Part of a small language model's weights: rotary positions.
MLP neurons of a small language model. Each row is named by its layer, matrix (down: output weights) and neuron, and shows model dimensions 48-143. Each number is 128 + 24 x the weight over its row's rms, rounded and kept within 0 to 255. A neuron's up and down rows have the sign that makes its largest values positive.
Before each neuron's rows, "raises" lists the tokens whose logits its output raises most directly, leaving later layers aside.

raises: " by", " above", " By", " earlier", " previous"
L4.down1655 [122 100 106 110 120 121 181 148 142 127 188 196 145 113 130  85 140  86 127 120 103 150 136 130 129  72  82 163 195 130 139 146 135 112 134 114 153 145 118 163 117 101 115 103 148 138 154 114 152 103 148 106 165 141 146 111 131 150 128 140 141 134  72 116 160 143 157 112  94  89 110 142 110 152 136 133 163 104 139 132 112 126 154 106 136 124 150 139 142 121  94 136 148 178 140 115]

raises: "rad", "os", "ens", "es", "o"
L4.down1889 [128 131 141 157 150 148 148 137 151 116 128 117 150 101 160 108 171 109 106 135 127 142 162 107 101 104  99 122 143 174  95 125  90 113 143 112 173 124 155 107 124 154 112 160  99 146 119 151 131 135 188 135 123 129 136 139 107 157 152 124 187 101 113 131 122 124 129 179 119 123 144 135 113 131 104  76 130 135 116 146 120 179 155 150  93 158 102 101 103 110 115  84 128 116 135 158]

raises: "ised", "ized", "osity", "ise", "ities"
L4.down75 [ 95  95 129 124 108 124 137 112 114  95 152 119 131 126 126 130 120 159 152 143 112 119 116 140 120 144 109 131 127 154  88 165 117 119 114 133 142  94 139 183 150 145 139 105 154 135 131  98 146 135 121  83 158  89 128 158 143 123 122 112 131 111 133 148 144  79 142 163  77 101 132 159 107 111 160 115 136 164 159 145 142 135 138 118 142  94 142 127 120 109 120 158 128 113  93  99]

raises: " weeks", " months", "acks", " years", " phases"
L4.down915 [142 120  90  99 118 136 167 100 122 131 120 117  92 172 115 145 115  92 116  98 135 130 144 138 143  93 149 119 132 132 119 163 166 102 128 107  96 127 142 166 115 167  65 129 141 170 138 118 129 126  85 130  77 132 142  68 112 127 151 101 180  99 119  92 112 111 108 107 141 124  69 112 134 110 117 141 129 100 107 127 119 143 110 110 118 140 127 146 112 122 109 100  85 121 163  68]

raises: " another", " others", " other", " clear", " previous"
L4.down1001 [119 170 142 130 130 161 110 152 131 144  85 117 114 141 159 123 114 109  87 162 111 113 147 158 118  87 108 144 113 131 170 150 156 112 162 119  79 104 123 154 145 119 105 121 139 138  68  97 125 144 170 152 113 155 113 116 138 102 125 128 113 135 130 136 160 128 130 122 168 124 119  72 129 139 130 174 127 102 120 140 125 129 104  92 141 127 136 106 172 199 133  99 133 129 103 135]

raises: " others", " other", " previous", " rest", " more"
L4.down1791 [138 113 175 142 111 117 203 141  84 170 131 143 108 176 138  94 125 130 132 163 120 107 211 140 129 110 112 125 119 172 146 128 134 158 152 110 151 158 124 107 100 159 100 131 119 124 121 149 135 110 148 150 103 107 154 126 135  89 141 125 133 124 129 170 123 113 137 106 100 125 115 154 148 162 148 128 130  82 125 131 139  98 104 130 141 128 113 162 147 127 140 144 153 118 153 100]

raises: " outside", " asleep", " another", " inside", " within"
L4.down883 [115 139 103 122 121 136  90 181 194 135  99 121 105 154 104 130 120 105  98 148 116 136 128 109 127 139 103 120 114 114 132 140 143 117 169 153  76 160  86 101 123 101 130 154 136 136 105 171 216 126  91 183 123 147 120 138 148 142 166 154 145 154 117 123  97 130 123 153 170 124 119 145 127 111 145 117 117 148 147 125  98 165  99  82 122 124 134  99 141 112 128 123 137 142 181 103]

raises: " west", " land", " east", " south", " forest"
L4.down982 [123 141 103 108 119 101 119  94 129 138 152 154 105 111 123 137 146 117 101 128 132 118 125  68 105 126 144 136  69 157 127 142 125 108 135 134 120 148 125 157 140 104 161 118 123 130 113 139 140 119  94  78 105 104 125 121 140 131 141 145 102 134 134 139 112 112 153 133 144 133 144 107 137 157 164 110 134  75 113 112 151 111 139  59  90  95 109 140 107 123 147 125 149 133 106 151]

raises: " Division", " First", " Challenge", " League", " B"
L4.down2046 [135 139  80 124 113 128 147 122 136 127 160 114  97 113 128 153 167 134 152  74 138 151 140 143 150  80 144 165 157 137 135 147 112 195 147 107 128 103 130 134 159  95 105 115 106 114 137 163 151 145 161 113 112 155 111 138 133 132 146 110 113 145 141 127 107 149 161  97 159 129 133 167 134 173 120 149 134 106 136 176 169 135 111 132 146 148 114 127 171 129 138  93 130 122  85 144]

raises: " Week", " week", " day", " Year", " night"
L4.down302 [129 145 162 144  77 146 144 166 121 134 149 199 159 100 119 134 116 135 135  94 150 109 154 115 110 136 143 131 120 157 139 156 119 113  98 103 125 173  88 141  97  76 145 170 169 124 123 125 119 108 124 129 114 124 134 174 144 133 140 121 126 105 123  91 154  92 122 125 140 114 111 131 125 144 121 163 108 161 168 156 146 164 142 163 161 122 121 133 184  95  95  99 113 112 141  95]

raises: " ship", "ary", " station", " sail", " steam"
L4.down244 [140 121  94  83  92 124 160 115 130 111 147 102  95 128 131 161 153 166  77 137 112 129 140 108 144 101 108 139 113 119 141 150 137 122 126 122 124  96 178 162 143 124 119 131 125 118 148 159 129 107 117 147 133 142 140 147 139 129 122 112  97 132 115 164 124 126 144  83 152 123 163 107  95 105 134 128 122 141  92 122  83 141 141 129 163 156 112 135 123 132 119 112 105 116 136 155]

raises: ".", ";", " when", " due", ":"
L4.down1628 [ 82 126 145 124 138 115 132 113 130 133 114 152 154 134 133 123 135 112 131 140 199 115 137 145 160 112 129 183  99 143 120 137 137 127 154 154 173  68  99 152 107  99 175 135 139 142 142 126 129 134 135 170 126 148 148 103 117 142  94 146 108 152 147 134 168 131 153 100  91 134 122 150 147 137 111 116  99 137 139 125 119 166 168 116 165  86 175 138 129 147 108 100 155 108 160 131]

raises: " intent", " help", " intention", " example", "ges"
L4.down2037 [103 120 155 128 132 180 151 102 173 145 101 147 123 159 112  86  81 149 124 169 128 100  84 136  95 128  67  97 172 186 124 115 113 125 134 117  77 130 138 118 108 153  78 140 146 141 150 116 141 126 147  78 120 121 123  78 110  88 116 134 120 113 135 102 139 141 130 132  81  67 178 125 175 137 137 158 116 114 160 159 118 130 110 119 174 160 104  88 145  91 147 123 150 137 144 137]